From a checkpoint of a small transformer trained on Wikipedia: 6 heads of 32 (2 for keys and values), rotary positions.
MLP neurons of a small language model. Each row is named by its layer, matrix (gate and up: input weights) and neuron, and shows model dimensions 16-143. Each number is 500 + 40 x the weight over its row's rms, rounded and kept within 0 to 999. Numbers have three digits each. A neuron's up and down rows have the sign that makes its largest values positive.
A block is one neuron, or neurons of one layer that tend to fire together. Before each block is what it responds to, as a language model described it from the Wikipedia text at the highest values.

Description: Structured field labels. Field names and section headings in Wikipedia infoboxes, tables and headers, often completing a label word before a colon, such as Release, Dialling, Specifications.
L2.gate277:449494553540482480549542478541506451473524532446570567546496522510580487466546503607480470514459445461454541495551519476458526627458462514567471601533526492395439457536477476509482472502447587522522463458498508489474488528545521483470625496552485465502518516446561513565471477585473504477492509510463455474472440478528512485510533479442523489427495503522579541514530503442500514501506
L2.up277:489500512487494430518502517480530511523577493475478499528516497542500514489402577535469488520498518561540471511520527536531488542488430480451491508515444485441487508528469495496547453510565455457494478578456468522465503509477478486518464456494394462534530506504454480533481488535444494441558457535492415555520497563472412470497372587489499541486500422566546457444478465505477427434539

Description: Country and place names. Names of countries, states and regions (Canada, UK, India, United States), usually after in, of or the, plus closing quotation marks ending quoted nicknames or titles.
L2.gate5:430465536467441456474480536505526522464454541538439511513438529522499491455555491535555547415608489501519538533479471554468410545550537525469454516451528506463492461496464477499473474456457489545527618542434474501493533466527477490502394508499561462448454533536501523492537527550502448534421498497494541507519516561435482547534545497468461493533467504429492497467429537504538514489454
L2.up5:554463537503530512410389484566474514477488502507526477506511441515531468492524526552531472436502519545565481482548541491420529503472463458381396506451501473460486543480508435492457497597548539492525528511503516487457457487517500503523497435539466457470543486539441534488507546430490554530511496573508468479516543520506508574472498533488504515464582486458541431518479514450472424516560

Description: Structured-data field labels. Field names and row labels in infoboxes, tables and section headers, such as Language:, Mean, Total, dates (May, October), Gameplay.
L3.gate15:476500529543472449545526463484503483454563509487533492517495566468577493507487464521477527533498421535446426498496504532461527521595422475523545557482473419487481473491473495441566567501514555514455458581529552475505476504400475512499552451513410494424479456435480560497537517562465496507546479423539490552497478533517461516527405517481506444450457511502516422451500554582510510500515
L3.up15:540473516545528484505456447519524460497552509552470499510535487447588523479449503502463510476483499463466518517507519540556493544398523497448591503489524484466524502578503433551520507540612517525446522544557494533502517547514511489477526438537483499515430498524463561425436532488419621526521491485481486524535523552434598524517429525437502499458528529549497461482476519544454460528546
L3.gate48:501486479462474525440452560486490451521512447524470437464515502537349546506481473547415424520447411496549420453473424546506500445463515487464470451509469507525512481461501431573464573497522431526475517532514468530512505441482457489581469494481463529461521496464402489472501491508507477560580619545508486488498537531517488474477470518491517462508516545522524458461540522548421524526438
L3.up48:483530481467475499535426517471437559452518456476456544433515450507446491466534560590474480504501439493485442480511473572483464554531490502536465460519419530501501463499495492523469577512509506450526543531525509385554566481561465521462433509483444469461531531476455452513529595506535527545471438520527528470478532494494416511540446555541481489522489494521571475524549533523463516504436
L3.gate58:532455558494415470512477479490569451497505516520478460463565572501489564475451544476472558468587531462484490505377527609497480537457440515491437503499495495465512515494456419564516509526565504518512535496514513544521513504525532556393434447461469463544502471510464519509543493519473504537423496514426510516475506540489526524472493517588472500510519488545546487380524429510479494507562
L3.up58:556557557518499451461567505529537452458492530484508500506528559533435499461477485502522475534464507507475492485532540588471482446496401498523493536493534466464489492514465470448577469497585559427487429556518611540456531516612456513498476419577516431536495533508500499521513474479485468512471494470496445505565543575449498541516495495478508455476483451533531506498501489498597475501554
L3.gate68:471515512456490513507529493421513514507518497504547474477516489543492479479470547501433468466427411533533475457520497478446502549471454531491536549572456498496465509423483459547498583543480501454476499457546497435505406549515451592555523562463619505487400479487503492514490480521629463513510549435448510465519435529448516550537490529459525541475549573464489449488534488545523496502478
L3.up68:515488495475506459557484506518477551509446471475529574517431483538506578498480502492511500470518488421474514463519467471509449460506480487528538455463556488527437476537500465544485477542525518485543536543618486558462501481484494564498545478508461447428470527434509449477527526544508554505474495501536449534472457538487465529513536529593471546523504457549513475516451534540486452382483
L3.gate96:494501519499468461489555515490510490473518476462530567479453529437487528512457543588523472509424446458532545412480504583415544463508462511498497519548495522460420505508415467550492536451609517455474422532478538493524563494465475617497545447484388495498479511470517457524505497541506481491549546534438488544543466518509524527532448534556488553480446506486547483504535460525521498480464
L3.up96:496470530555531557560513480445515505414479454498499495491466465563491507478527507515475514478518482517474494479497480491466517481565464434450534455541545515499562573477464489506577495515551470528530457479528513494511484447423498569499561470552483419466428530582530508529460459487523454472514488376514522474501533476460408511487488457511484549422539436365498549511487432500519517457555
L3.gate131:417536503504496428542545485450547528520590548546543499502471494495458477497526489579419476473517427492482482547524605542467526475481431536515533531445557495416477521564441483531550465511488496503444589515531500487477492448465484531475497450538442522459524511477467508474500492510503463450440484503471513497536517554491511546527474508502431489553500500472547502479474507512489537485564
L3.up131:460561474447505460535472451517541520509562539497538519477510444438521496549474479485489473534490443507539494509489516526466512550434429540529464470525556497429469552553445474479489465470501494552497556496517472517511449470478525528505514442495488559542588538474553503478429419497488445473509497486493445506567497505501533548480507438468511507525510534450520536508475512510507497522505
L3.gate241:505456439529520511506563515456506598513506444421523510494524554541486526506483483499462591490550484462520541462444541453510442502504445524491515494509484506468520465517493452491500551427454569515537506506578549454479478457468545563526544476535446547498467538457548489542441479610487575487377494475502546482471472485495457462560481483533433436490466471464513542590459487534474550504434
L3.up241:516541561585485481517457472483546565575538420518457481581518507488518515510505504489485525513448501498501521519440487486550515550534477499468458548558576435506515549532501399553487507535477500581514508524564492537500484484483508568519534433473468421511498441447504526523413484543506545424537533521512408501524489548526472481503482590461497467496526444507488480478503472502452452470450
L3.gate311:492520483502514498540498391498501465546570503487523477545519513503537533489437504519451570496450458502459513481514535525435502566466461473502514553489540534458508453569481522475502477468485487552486468493449536467516504483519488473490636483497389436499518495547565530513546507462525466474508451523492498496578486499538544561538505458532438598446549461523490571646536507511501529540508
L3.up311:504527413353457497512470481531520429500526517502475422489460476559488528499429540517492528555515477525539482551477485527504497486509513416511479519574523483502510551505541493445567408521547484451496511503437521518485505513479473513527495485478388457441502541567561557507493468543437513447592509515477464523542468519491471488452500560520507513533477423502544467540529467537493481523556

Description: Objects and career nouns. Object pronouns after verbs, as in told him, made him, establishing himself, plus career nouns after his/a in biographies, such as job, studies, duties, professor.
L3.gate7:492448427531481501511478412453486494477508565494495522527504502476571490471557518457494436482482511452475479494495490407449536486510518486439529537495557449404430485529513529447459525454511506487532451509512488533504483568510448512538514487550547516495553474507450486502561524481505495499486538520459539500483512560463524586571507486442506576526516560456517531513433475460496510482456
L3.up7:485502465568525481496515428525529474528482529489558521457526517519511548510493506423506453567477538516444602489520569462504553426513503508463526519522480436500475517373449538472457528523481466542579390495492514494567484527611505491503534515491478489501596473461423540520510500532544499529493532501470535478485487483501499514520502508474459498497535514490535448428515454429477473538454
L3.gate67:483526422590506476549462509466482499492516512551556482534565529521565523546549463491404507519513478509486536515496485561579512557545448590445490474480549522449522482539481468539551556544543486501513511485502496497530490561490497526463471495459525492488479475435504533512424440441502517450526450543538548487483539496524534584507436506516495458378512485397504524560493548527585530487539
L3.up67:472542569469557502543528457515498544490510530554551513530595440492515504522472546511537539475478485544415466523590533511483493496469505500518506444500485463479520443490470473470534572434539480513491604520510454474496498508514512513508543438459481565447534497519439565449541434480470523544539571490572549548517530559496549535513468478391491499507456454548498501470507562484498483436497
L3.gate95:504501544499497502493455505485450490474494512509503524578535597477487518528551512512487456473497531503481395472552465480576543525516538508508510421511478514491473486489543435515515509464552490489522483558481482455526448568426382546501429540503499533483538525550448483528482507460535537552451490542479575515438478517541531585534452491441529543601487466420496570477500511494543520534518
L3.up95:555500527510570514503442517457437415470526512522418535573554516512553521514516474447488480528449506545514436441540534531552516488473552507443476422500552475553490534462574470522544484455565448546549477496451483510517485522476426533483458524472523504525575482529407600535481469472530515533568474497454485592502511531542541498486469468485582521511482464426478522437529512459528510508550
L3.gate171:445464528578500460519474420510562488476586500542516538511568514511548499452497478558405404455561487496456523580493493499539532533484379553477521518472452438415518554528463498476478570488560536508451549534514441508427526529508569514525496510489515509550509484503465526470492465496489510501477524471542620562483481502475578550541463475525438508486560480477561517475528563487458471529503
L3.up171:487457464505521465525466554486514481544475524499480476480532525559518556509439554486458492480557475508474577529500538399606548506403477493449463512525588510460541531504483487440495530583605503452447551433546457497450488487502483544462490479494521559535519516467452476465411477434436505480494533481529533489487502512391553563504498447490492459527538453454568526417483534502505513521470
L3.gate221:496559514475512464483483489538467510517506510493482483586485528476559505502502483415585497534606459454482473445525545489546515547462526539518507516482509532458499501566439484560493476481515473431553507520545588459481453564527498555535441421484532551502512508465485492506509487439426467489459467591522501547547522451540495611503526540499478580463494433495539574541520503510497482485511
L3.up221:566533514542563461447479415476496545534469519468484498572495515513516508451491488412477546541540472508517435495434523521533441518471512542542510492489514441470517530469444490563496506479511506464574528528518538440541495568484434501470405583432476527529555583500420552508446509459478463428501536493497520517509502457519514536508491499619449501464478508442527525427495526583471499494537
L3.gate235:513540519506571532550499460415492514547483528518475451568618511514510569513521437495476441543476517539505466517476520538523494471528507607495403438540498549478472515499533535555482523505526498452499485477495521571499503504516502514542431487449482546490495535486426548529508494467426446485513409512509524579436429432510556570483551505518524506506551490469503527497501476485489489556531
L3.up235:509539484506495512458584473550478551438443515441491470465540460509484474508454509473475464497540501446476470509486487541478444484474534497419510508465502565463569532497531472573565500467530422534567425496562479405425504583545467559465544476561436459522479535464528513548489532548440502516485485572500577561457616521486477493537497546459535548408574529403537494554490508529492444491467
L3.gate246:466540617544493436520509455466492552539588567435520501461560501512555440483473485546464513516501458515569449506505544481502501552493526578549496550487405502501482472481462482481456507540455509481522533503505477438502518487511508482513573560488545530516489429548430490558520474489489487534475412530521547523472517497456561543492489447444477531544507519513504473460518494528534491443468
L3.up246:487535505420563427509468493550524485470477498482513478556531459450542477523514480481533463497516517462499473528479472513450538466521485558476508519522521521446403565457506494514504439493499536531525503513492537456503484481562443450447473491447615453464545476489521495448490489529457432517465507512538528434494446471468529521484589477470482500463481492448459469525472534502545483485405
L3.gate373:496543538549531404442523544452481563488457542520483546485521512510515420439562449497507424433499454454471491477497439501520480497564497586431499479479488445499514474576555442531533582450553496511456566536518432533486502522491452496532487458481518496547492543484445439507518489498518541466487422522491588557459538510523517612528486493573441494490487477483483475535473509479517502521486
L3.up373:461509451502501452422537547468492499500401537541446559506545456497489441484562434457487458496515474510453499481586486480538458507480502502446477479492590440532554429524534508491525550445517503493489584508465429466544440551538473531529526490500542504551516506431444489485485461501472578481417469538514514485428484497532498548504497442557541510484490477510461549494449506491513548504528

Description: Wikipedia structural markup boundaries. Line-start structural tokens in Wikipedia markup: infobox list dashes, newlines ending infoboxes or tables before the title, and == section-heading markers like == Career ==.
L5.gate64:474567501515473505462536549511496569481476524535508490575458522401551499590521529450493509442472463459527508502588567463509396524475553494504536511529575495478490482516468426526569481497492433539583463525525490450485496447554528557438522461543485495508524521527450485490518496462486444503496452518471507484484583430479504467525396573530449481477429537518519499551433450482481450435481
L5.up64:568460502465527512501420504533468503450524510531491439518416491524482493518476468514433490528510471552517422528571473506502542510553482487471549483434458489510483496504481490521521493498528474498494575536489518561405565527554452527527486468539438420500432507524471499549446516469528473486509518542437518527565524558489478470534515575462431559411460467505482493489421436463519456429485
L5.gate151:498431492465512499524534443519474515472559518572480470511492456666574489489455450458540473547572477429525500447513548505498491534524497491484463554473461466497556432524496514495608535497574556429465505487523511459436547510489533371557509564467486476494464490492549534526555493466509504434524466482593485541467559459466517500542422466536473545517534492559511493473468419454528499418491
L5.up151:515523511505499480505473459478498466524495506410511538460489445539473526439501465472546440484454510465468491539492521526507503516473566507471548523562473459503491551498554478540562489475418489546476473485479521532547451450559522577513492444482498532449523536550510509474510471590515475514497488586528464437497491523535522518451591508483576442428476464487489460538476484528354515525570
L5.gate166:521417530485502548489506506452515527443465528443564400448507462489472544543452481465489500477512486481424510460401560500521467470538547489476526476538541514495407506525508498468523457428468468547478483476522448520447465466483504468479540493477548493536494453444544567539556562533566462627465545473490526457416505473503554443508552514528470529465541431480457493518481498526513534453425
L5.up166:526470539514530467544554500557448522551541558459489493557461542527530464514461544480520479529474519443548448534524511507401513501559482484529470614489553502420517484534506530512547434494476479462469473455461477368453534518474484445476543503492485486566406475523443527439477560448494548551488493503521493494488451481558534491493488483490564479491577501563522435508512538513493473490502
L5.gate237:393556524533445503514471425498567394524570515543431455482554507484534491503475473465536486493471452476485488512485564484490450469475430457492515559448558511420567554533486524452570469556567542555457444512482555471487456526505529505512474537465528445493490525507474512466489479498459536462492467481485493473483513425438481498507451520472503541512474582431463488505514520497532473506537
L5.up237:471592492513486471477551497441502464536506541499489516509471523443446532462465504536496484473503517579466583495536553495502491486511624485579524535514496485503531514547464427495511460566566459477537422505486470514523551437479495587485460510497479476425516555462408483522484472433490440556459555487538508513555471485479513439473506469468500471437485529531487448551470479509493497544465
L5.gate252:484466480455509475477528526512538623498522462471537466526533507521559557469463514545508470503575488538519496473544552432482492515440466521511455535473478559476498527592470448581564486502524553474525489507516488471477539503576534525522452465463439551525395515593520512448540503533547455489505586437467531511482544481457496487524480494440463457490512449530511471465447530449492470474495
L5.up252:462494572492458516465498426538465447506546573458490474392525427473497490495452533526419537544426465529515500453502490490428426442461529471481515439462527495491551549437488470471526520566493607534496476529467472462491486487575549486521469537451520528490433472473482551460545461472525539553546507500478531450458523485421479459516440479469407504458491573449512511499487502462470431526555
L5.gate263:553547494495489518541491509524498535545487474523467501461478538471459459480479538524482542478499494472485487451477549559588452418430494520477556516530473422521418518553472452612469570558527432496487442501495537527525499552514406508527504515449409537436443535483486415542519500460465524474496507489510492541499492547470557565487492520402500530561506573584551503488453497519498456466476
L5.up263:486485595455503480515544553456493463458537545472452502520483531428437569479451473414479481438496498544532565459485483541490373483448530526531541498491473544502520516525574416542503506596519519539543497507524501475577514495538515495537383460423444459480526521493522499398551511480435533548519507530538494552556544514489481503448500464485517522481485462484543511522418541526528494479479
L5.gate297:458516468497535479501546552462518491529491458495456482528557538705540470498478517521417501533543427502455506446490534492486485462529513492477523517535520521536449413467448491518495531507508453428467508487434508501460543463492458553499496459423452512491478528532510499468564508543546471481575449446464489541461524453565490487458445528494524588508490505491549480515495470501580512506464
L5.up297:467508443520493499516633557475541589482495525519487504516508437513502434495477563587466538427480509522487616531508547437607528485505520510509493467463483417514492477541433501459563479519519479458559521418536436448466526468546536528446464467411522498515511479461505528501523508521530524513507531501575511543468499527483426511447437484525533492441473505595482494506521541498520501535487
L5.gate323:514573477453445526521447524461510493485487506586559495478520539531483534462559486534467485503530542581457480487469503517478505540477434489446483457442456471479507458483452540491481630502498586460466490519514514476481516524544443526453540511510478455509515547506481518571513533607582526472484519471583488536497502557490518468573409544463472508492471553505466516471445571509499518514495
L5.up323:524463509498471503455461484518518510563498512536534469472486520545484528535520480444475450530492490529543455460488466508473485536501549488584506503507524432461507440460543527493538660425510528444514495477571499430506480539496513504488454514504436470535517485387499503496539515483546463550435473453606558516465511528489540480542368573491470490521479500530542595497463524456560490441516

Description: Concrete noun after article. Common nouns right after "the" or "a" naming documents, media or places, such as map, volume, article, evidence, film, with country names too.
L3.gate90:534492518425524526484445489498516439519469433492486498608492521494542451512511523571547526473562497418516522529532419463487505490581554477526533528491528436500426484544477498487419489508462547504521484497507503414480463525466557467517512517470558576494538480560524485444503509463530575459539530545496476500546537459513562475522492490500440462523478549498433554506495556434541520508612
L3.up90:446505482495498467597434440480540425471519448508549512509480540487550493532549406481458571563538462478444498487448488519499465529499463533548467539550531484471496474495469413506442559433523571503519591470494478546498439546467497474522400523509544478493526470461529467434441445513484519495462484456536512521446517496512548520556482525506519535486409561471515506504386501538515481469531
L3.gate129:473521508494553461559489459426523497445500496512583532441442543466542433460461460467554510518511584536392509507482489567482527478450536536568546549521512500435503437544449545469516471504493490523547509505467535455503447519557549516526511494568578520454446471494508501482509465524521498443501523463488506492512465570466483545545569483488528492512529498471478417498461504477496480484499
L3.up129:494518491550434453528466453497497501454477538482491449489475499439547561488460514494494542537513488555433431535514535563450508518446502538493567532536505446388448546454501500526539476503525601518549449477485524512535510512503461474467490514462537509497541477578492524507457491539423500490520495466477513464494417528418547468510495508459502446455551511503597568481520428551447471484519
L3.gate154:508467515481527417427507467515523467494514472556488570556460477541520429459490525484471548481470529380496516452480499467533566506516473543501542487502497509474424543574460427546474476534466545454547542525412465531536525486541522522509478490541530444482518485531507450501524494513529441483457512584541501426504498486444521482523560530554511471475441482606558550522496527471524448492437
L3.up154:556441476426485488517457488493507438463522564542481530535468461528549463497503494413548503447475533437461473459504497451419516516496541540479492487494478472507443551558461572450497432563483461509577513510477496532603511487520490487569456505523577521425490466525487502515518438469455477556479528559498439477525482405500506466486568440516477485461470515504481528544510532480454567477436
L3.gate209:558560499498425542455487490503470515402541555443513496475505514487533523463579520487515520440528486506571476528503471518498486538511476523477464522458439481477439519505533469507424485570537509501486538530552464536515487454481533444533444447468549501395450524542445466542506535486521451455517528454486570461492503443463510485500557508478531471510517528424500497497500426497556515488497
L3.up209:449531545570522446509528536501469506455525544467541477420527506499601508496498453499546533464493498561557457529485537571470424504466486596435408465503523496440411480500561423515554490491521501473539535535468540528502488489529470524467506516481499557534440476444431549539467502540433438498511465495436521457464467539437484514482455533469557490460496510497506499537411484484585445508508
L3.gate234:422562481497512456524506425514479443525528444518471530501485448554578528458473438452532538530530519536495532554445413444541482491503427519543503531427536492525486501518564557436467494535582537543560537490491513455515524473476519457467549442565491506440509476513423485530513485556421449440529463532518507494484471510498438490499538484476481471526554468481421482541481505549531495433520
L3.up234:518490430502469483552518492474552534503503527532444491495553500504494429449510479471489563499517505535522546485523511502514510458515502495521450534489506473451459462556490465507450488458440469466499441483498534488465482508474455505471474594482535429454445508521382425499457526397492477399436497505473496427507465502505535517450482471481423483454525495494487543547471504459543558533557
L3.gate294:543462481485502551500549505477485466512492465534501568562536530538488456462543411541481535545535495480458452521434389468466441604524443561428520538440490525493509489478479553513445491512515486547530513513492515431431440403533411517582473515466516487503477533512491462536488497526550507420564458526503548478491478564513536482536534497470445481459523463495533466487474483524534461530425
L3.up294:565415520542509537439439508534528474522435480544471536450599508482522490490502435449478520560472550472568497507486495451502485499430454522520481587477496512535514509465505550480443463553513510581554510440505498483453469485496482419519480501534612501471500431544511491523482462533575531491472496581494526446540506510417536482431547433508516445450564475519494494494467441460515537502468
L3.gate316:478560499528463445505533499421547466464490485523500470551519566489562490481551513545367541488477509509430438486539476530539523565486418482524506504514525468489489461572474575502520557441465463526585488496502513439489469522460481531396474519427576558464535448467494501506518505501530478490452523538480591477505516510485561495475499534405446480476609475526543580545512575447474537539466
L3.up316:483476519527539502487451450491438442473530544487439554474510491520542479496525503482592515496489503486537463512524477475444424534422522561469495482531513481514497548509441517477394526499471479532460508516385551536520429460533575393478530481518550562522502477458572488464477452507448412558497483531520456544487461546465478456501552443465507487484465522475500510482514475486511498515485
L3.gate370:529486473551547534458605523453460555540466452540483485460465505577576475444500466490519578534478521475460466490540507534526504505523410541530534501492537403530468439502444490471467543545491467527493472491460503561458483467591529475498529532526506453463453451503568456533445455488525473479418497422520545511481457548542554456556521521439457531469510577535488435469495552467527537497509
L3.up370:551492419520501540481477437561507513507428519583452412508513481519546490447553456493485471489475513480504460516482415421527496545526510494541512539480571399492495561554515511534454490492505496517462464481519439459483425455555532497523563513518586465434491438469522472502504438475528489527498556561535536415463489495492581496469504443407508440475547574419502519530518559478538548508495